Part of a small language model's weights.
Size: MLP 3200 SwiGLU, vocabulary 8192, 64.9M parameters.
Architecture: RMSNorm before each block, rotary positions, no biases in attention or MLP.
MLP neurons of a small language model. Each row is named by its layer, matrix (gate and up: input weights) and neuron, and shows model dimensions 352-447. Each number is 500 + 40 x the weight over its row's rms, rounded and kept within 0 to 999. Numbers have three digits each. A neuron's up and down rows have the sign that makes its largest values positive.
Before each neuron's rows, "fires on" lists the tokens most often at its 100 highest values on Wikipedia text that the model never trained on. A number after a token or word is its count.

fires on: "if" 21, "ol" 11, "ra" 6, "vest" 5, "in" 4, "um" 4
L2.gate1648:460517511462452529503475558405601515480488435542574455491522431533486520524471578538483470533483581604514416449491527564527462521462478494530524466475497543490492545484474485480488459557510510536519415489413424506500471556463515505505414397498454491499495479527520536493560508484554483535
L2.up1648:535476494483466582511507521491441518562518510535490500559540516460468519512399510513573485526449440499502560522491469479454543408445471427532512518563574461496477492486468476460555598510505476495429517519508482513472484478564415476469514505549500506529470422453457563555464521439482503561

fires on: " and" 37, "a" 17, "c" 6, "%" 6
L2.gate2714:432497551531480475487478473549433536434562515523510520519462463533523506509574475489497501486507532550469497463543521565513481508502459445366473566517542511543470492479492443482466506523533495474496458457480466558469564521562470492467534473510551467503534472505444545641450521467444560486
L2.up2714:517509482494462487529498502572497517505483525483538547536503496442532473533544530540542536526537519539463508546500530461531453518476546519479492524451534491477485555481514551511517517537533520511455487539551550503518489486543521525482458451512517507532489510553479515503517460509575496547

fires on: "\n" 47, "s" 10, "-" 8, "es" 5, "ing" 4, "end" 4
L2.gate112:476491471473505463503506504453473582440521490437545507531530500432515491596549509517485541514451524562486461497460529609443554478449486463511414515429510462514509529497456470514495517473524549432493454563472505485488471460550451505449508514454563541419543431491476519480493480503500489504
L2.up112:430553481595489506544511604452492493478515548491537464461502419550512526505498528428487531467443518566502480497478473477513542494485467508506541517550438556432554503559521428552546496486486513498474510526451511483501446520520435503505558433472425556478482531464506502439370475527514478513

fires on: "ish" 23, "ans" 8, "als" 6, "y" 5, "s" 5, "an" 5
L2.gate2505:495491523447470413449527530452516489519483527513505489492515526538569533478514576479472595509497506500490478555517530521545488450534496532540446426499430513568532448490531567506462499526524599513550483510510512515448463542528516443473500511530541484501502495476479468433485576492525481571
L2.up2505:512506514521509517549481514471540479504567491452570473417508469477576517547493528503405448453540468525474516472487505494549446483603537474557522426469501566480407569520454440448477527472563448503549451438518495462510502483450551526491540452531514470562464518445463506542524462466516507495

fires on: "ar" 16, "s" 14, "est" 8, "as" 7, "an" 6, "es" 5
L2.gate2250:508522505512476508523495504417525647475414534479422482562443493492490371508574540509498515509507450498423480503505535522508436487464530426616522381482489501472503529444467499492486471437520475536435533574508498486496594434539498553524461473425543457514536434472458542588513452522492528498
L2.up2250:483504404444549444510472523533517507455405455497544536503453509544496461468391500517553492548563502582514508634492505440466533496519534457562479423433491527494538467522535450534430479479541542482479462436507508542530537485417505541461530525530499556539519509447444541520486521522527402550

fires on: "." 15, "ine" 10, "s" 9, "in" 7, "ond" 6, "est" 5
L2.gate945:455468480556503525440484491501431464403489562534524541539475483481509474454561505476543503502538537495489415520474506529437547520487461481487489437498464488527611563499500476430518493629537496484492427519475558500521427515619472497499508395535531464526541542479521531521471463580532476443
L2.up945:497464476463509601496478426503501451474509470516408547554505530493604545502538460452545470537479530537477507551478494516479493485483560513510510469512515569501449432537515464502498573514458492519540518475435458524528414546430422520530504466462544575557599485450484464520503479521534444431

fires on: " and" 57, "," 14, "al" 8, "ly" 4
L2.gate867:475491498475497388533410508509505442467419510495528487435466475503489500544523496405493517520534517462477522494483513516523513483437459440457502523483495546440492516509492465529509520493446549533483511534521456475474438498517507511492466519454554444449469517405474530502509470447555512574
L2.up867:532508484497480475525552488434513512477529508521485448535541504542517458470520516480526516482469493447457473472500495610513474478433405539459507511508589479560465465471434517468482532509537506486488489535478516496454515470534453506500493489536481506492445585483461411478528515464555518556

fires on: " and" 58, "," 22, ":" 6, ";" 6
L2.gate3059:496436572520500410543469477497482527465481563502466491414474547486488449504553484481522615529488495494476564541525560447483474478481452419496539562488464505534489522548522507441509552557466487551499433466548473572542453515509568495474494441566472496413416490468523523513483543521574468509
L2.up3059:514542512411493547540493376475475515521537484456499559559536520488417444534491520491522499517456482523506525535462529472490475577472510517523452462495504523529549503594501518553522516517586540507533520505563505540423479474522458441513512500503573476551475525450420518471446472480508578473

fires on: "a" 24, "ing" 10, "e" 6, "es" 6, " of" 6, "os" 6
L2.gate1570:497514458480512542464512475549424460534523485378496522541538447498519442537458533472487466494515578479501436533496484454445485500468487487447492579488514439581566487563477556534482439520546468558571550475526478488587487490541444459459501501538527545501533532472455495507496485469458519477
L2.up1570:446523437476386492528500552480432535463471502493431552484545516554532523442517548473463478531445515436512493463497540477493447462558545489535500512479511512523514401521467530545499480483526531497527485498462542493481566483485556497463613501472509472482540513460474566539514499449453454542

fires on: "." 15, "et" 13, " of" 7, "at" 6, "á" 6, "ell" 6
L2.gate2388:510504503473475531502504547437436439490475493561514485465427555549523520482488495523418508579495554508457461438492480499501490500471467526511461467507478543564514482525461517572523544467498433501554553575505474492492502539543493524485557539501494444521489472449541522529502436417479464468
L2.up2388:493524495574412495550544566482503452411473518521514467508519566458541531434520493526490489502515496470493482496505522504480467528446514563508470455529501535509494553521451480534531462480473486464521469461570517487495517481452543496446480509495524559504513577497547479537481561446521479504

fires on: "ra" 16, "ro" 10, "–" 9, "s" 7, "ish" 7, "o" 6
L2.gate543:492470534517513489488502495558521508498424513507503540522463424508496491566523554518436440506506547552476549454464503508551453471411486536501493572517542458420432484475494456490507529444537478441460499569514547424572475510518568493497491476469511505510488507474456536521511457492510484442
L2.up543:477431554455555477493493446572496428448453534540522522406524475479480596474491513511466511602485557529543509516529546495536531483490554572517513497605531471465503539563511490475447550526506467500439569542560482507527532526565568550476489492442532470545540484493449552540438580553514574536

fires on: "-" 39, "y" 11, "ish" 5, "ag" 4, "m" 4
L2.gate479:544562448466441383446545573534475505491437487529504446482534445505441536461427500448499552508535400510557469507492583501455451552471551515512472519518534558454535525457485495471453444555545501552546490512546462489477413523509481547508416475502500503512526531465488541497533461484452509540
L2.up479:446549515441547490568465541524458394455513467456495574531496514464581576521520531501416522490541511422445548506470504496552458586507507508533493495498475524489517478430517498556555530474535516480467523525458554472511511469468614515471496483521515542461555418468504482551533453549603521512

fires on: "'s" 30, "'" 16, " such" 7
L2.gate575:486402576538477450440559457542492505427508492481535453461487507480470529440509527435486527511442571464533479484459452510512517560509509486498548475473456558530482482510514474550526466476503523477502491506488605489564544528488528609505454548537533460520515523498460504465503501467537496499
L2.up575:505470445439498505449509500451458560555524591569487509531520495508548424489485483582478584497612465494486457541501480554485597447448466494457562500447476482565477561490504504503478496503447490545484497453528514472458585514494510521499489545544495514522482521441488511471511541506467483511

fires on: "y" 18, "or" 10, "er" 7, "is" 6, "e" 6, "in" 6
L2.gate93:503492477439497433459499509534446495479469473365542490463537496492489466538426519531507590512527414458516475509464545420465569489519510518463549433482502606514445511571513473453516595483529456433475454496438479488524494524495513471488511492553496534472440531506534526542469486482601550495
L2.up93:496484500439498517515476453489496533523512520504471497529454450494518501427454556523506468522493534453518523512554555495470535485475525523434553466519537532500603532429514495526547523585503532488467468481485457473499486520481508574548517519518499498533503520505501525484451547509497468490

fires on: "ar" 17, "en" 10, "an" 8, " an" 6, "yl" 5, "art" 5
L2.gate1748:510565511483513503426542493489565523464471554423553495488492521529612436568563456515436522543509529532479465533509522488482477499515556454461484414419524482468508550417511440522489493545495492495492497562505459426410523525580454512497519485495508448498487461477537476518483464489422466582
L2.up1748:465545543482419504467508571522482508562496468542513560507510500505583547510432517451520463554540491480525530485470490506513519513471390455406449457479554462532544460544520504527506476516453491510583439507501493458493458499462491561503462500534524540546495520510501528515461475478531451420

fires on: "i" 25, " of" 15, "en" 14, "." 9, "iet" 8, "u" 6
L2.gate1932:418554476484487510501514474501502472396506469489485539460426485485513533531525518340486462504482479540506493554504467511508519482478498553510528521514528472514421420463450539446498515514485512442506528504494505441480567591470605515489472509496495499521504495535505503515536553414491474469
L2.up1932:521508550597475571480482440503528488504491476540498469533511465548483537463518466515467534514476521546511476516461524485486521574592553527490449446493538530520414530440509458524442473522585416422563526475525527565528484457489457484480418489472494529463535475467521473514454462526443498467

fires on: "s" 22, "ai" 14, "on" 12, "y" 6, "es" 5
L2.gate23:522439598496524492489590487485539562519522502488495529488494577513452493502503481505482546526451467549493523540520515538533381481469455468482461433495494531557463527487468505482483437483494526479506532517446540518508520585535501491538543511523505478514440544506483471477519496557531490420
L2.up23:511477552541549502472446478522483473521456502498531503506552513518542494470497514538495498485432480487472413499544511462507532462419520512465533523469538541476500516504509539561434524456512528426503434530481537479482504452469468485431499561435438499519462535515497463498525550511525458544

fires on: "." 17, " 100" 10, "ar" 10, " of" 9, "uck" 9, "s" 7
L2.gate824:462502512506437478539543456494492466492583512549436513476459474568566496502497447410478522482435482473558467526488500548503430386480523489533493472482453518509467415500562573483550534464465457402524490494537499470522538539502519506529576492537543449451578534470544549537437516465483466472
L2.up824:466479506511436451425464500450364518391501451551461448537492489544507530472468513546578522454549596528533432471441529534553515453484561560465524464494521527501423496481493492488549505547509576470511497482507521487491508475518545569498516538502513475536491463524490512515540535451532455445

fires on: "\n" 24, "ing" 9, "io" 8, "z" 8, "ary" 6, "ed" 5
L2.gate2516:525498497508446518536476427474483550531574425533522539533540483496507534509470521460513536488494558518463530510486485462537506521519439447493496574500493452438557529505489517562535507508509581453479442548483510521456470559488511428510483511523527504429567449527573480469505516463496491562
L2.up2516:503534524502515421485568498449534495546499477608460485538518518508478470523465503435472582505471516456510527430538553422582507537500515496539459433495449494465495484465477443516492552520472426534533607467455424477520453547587436475497471434412448517438516465471497530527525459484516394528

fires on: "\n" 36, "enc" 7, "id" 6, " 188" 5, "13" 4, "\n " 4
L2.gate1733:506490547555491524550563550478542496489492449479489506505513484505477484537574548440479505535498513452453572468470519500537462474507562495470492456495439508435576493566511468443457466479498500457491418533511498484560528501505520462526550478462537395424447524542532532579437494454509458506
L2.up1733:504453582504452507509471551475570467515467555541489445477518505496507444532489539515482450508436595491500575455508440582564617490542560513514525560491469475500555499473537481490510500489512545537485484492556561501515498474609495559470472482520562563435420598559491435496517483514460473586

fires on: "k" 15, "es" 11, "an" 10, "ch" 9, "ach" 9, "at" 8
L2.gate2080:461530503455452497479455453485517551484467483481476498510461459479510425525487500476454505524432480520479510487499480419547558459446460460544560572442431541537477502468460474478463489425424517473548478523493495535499498519548548572527523455484499489431444467482528575525531530452503455571
L2.up2080:515505570507448463513498464523514417468446477497586501556539543518523492421475454556524547506521444556457524550480535430547567461439458414473499466476484566468489554545535455580549424563528532391491501509432429470422497447483426503451486515478541528534529499514509471512542538450477447509

fires on: "\n" 52, " such" 8, "ental" 7
L2.gate1743:441468536500518490527531537459475494474507555459402470499517511539397512557553498461544501510548490526504488461485461507454488520472460480496529512471481557532461503419461417536534451499551564483520489548522551500542452491457495502518533487500500533380484513515504504506430488479498449464
L2.up1743:514478496447430507437466513500513491492550527550469504464489544576504511448484480489511519491518438489491535483538469470553440555492423526452517512510503476519523499495512530509503444586528518492493531476547512491489626528567455549456494507430482521477543594595580547449539561553458426527

fires on: "he" 15, "’" 13, "y" 8, "'" 6, "um" 6, "ro" 5
L2.gate56:475474515452563483468533425519421459459510551462499484508532542520425503485465490491468480508476440490498442453546530481508512440407491479526451505528523553552454511468442486399496473469454456493546498477452567493582500526507506516463414465564527453512478596486431462469423471433519423520
L2.up56:550497523558554536460549493630527465498527566539500458501441499547486549578512543488521492498529493486504517508525492465530592529631487542608566457506492522481555518480505448487514479452502484501509524504522534482526448528510475514521528486543477463539496527428511505438538517510556503450

fires on: "ond" 25, " such" 8, "il" 8, " from" 7, "er" 5
L2.gate3004:449512578465485513522490466467529508512538549475562489532532472532505557474663521495523476515510487496531578471499412480545470448429551525528482506487496549496516535490484598492529463545501527571458530441490483479480524531447495584478522462590486498499472486521526540458513547536499536500
L2.up3004:515456470564573556533574457504489532488486496492501515526517433455483488568479479531424442455483511493521487482523527443527484562502515582491521482515518516551526477418468521473484489535527457503554484570527458473489477521482578544496533568504506495534518509474462524499567446495489446545

fires on: "ar" 22, "u" 12, "er" 9, "or" 9, "uc" 6, "il" 5
L2.gate3019:478504542539543489522434595588485579536480476490524509512462502520467502489614523532522612549489471412458527430503505520509482376476451441495433533459597497497545460548466531428467468572542452505464541544536487465473533526519504525502433520486446457509479431492441476555424445479468520444
L2.up3019:523429498607453560506413504506536507517469459462482620533460452445537496546517531541487540482564503473523513524486543453499539518406517462550471554517543544512587525465494507499545520568507550587497477460508505547450528435488487470587461541506519490517495518460478505454548392452475494551

fires on: "-" 22, "ing" 15, "ed" 10, " up" 8, "airs" 8, "es" 5
L2.gate2910:491504431423468506515545452479502534479448567377499467507466447530499537528513496577517543532494497572498543538533493525487443434422533532502480488576536483507511478510520464472511471472562536483525461520537554443518478466487485453537527577567454490480505480542517498535488450504511565529
L2.up2910:463513486550444498516470474515491412536430524504507495556487512490489480597509453418423503568470581504583522458535558466600476513494452481462479496509505522485575444537482499467514507493517433535483554514474551535482551504521538501512548506537536610492599522400524523540487560546559560550

fires on: "er" 18, "y" 16, "f" 7, "s" 6, "he" 5
L2.gate1286:531476447431536476500518527544486506488519449550506509468479480526448543524442529441453604505510478476508604461521545531460440442471566536525466371520506470462408490497527472462501527441512524471444535501439584492492551497511484471462474463510523418527491473453538480552441478465588471455
L2.up1286:557458543521519432591412464509522480483515589475442441456481561510458458477526486503558558494405491521478500516470493502489527498541498456507506495465578485503537419527504482442444493509529500490500558508482557482566520427517500580520522496539482597466529523482473527522503551528511394470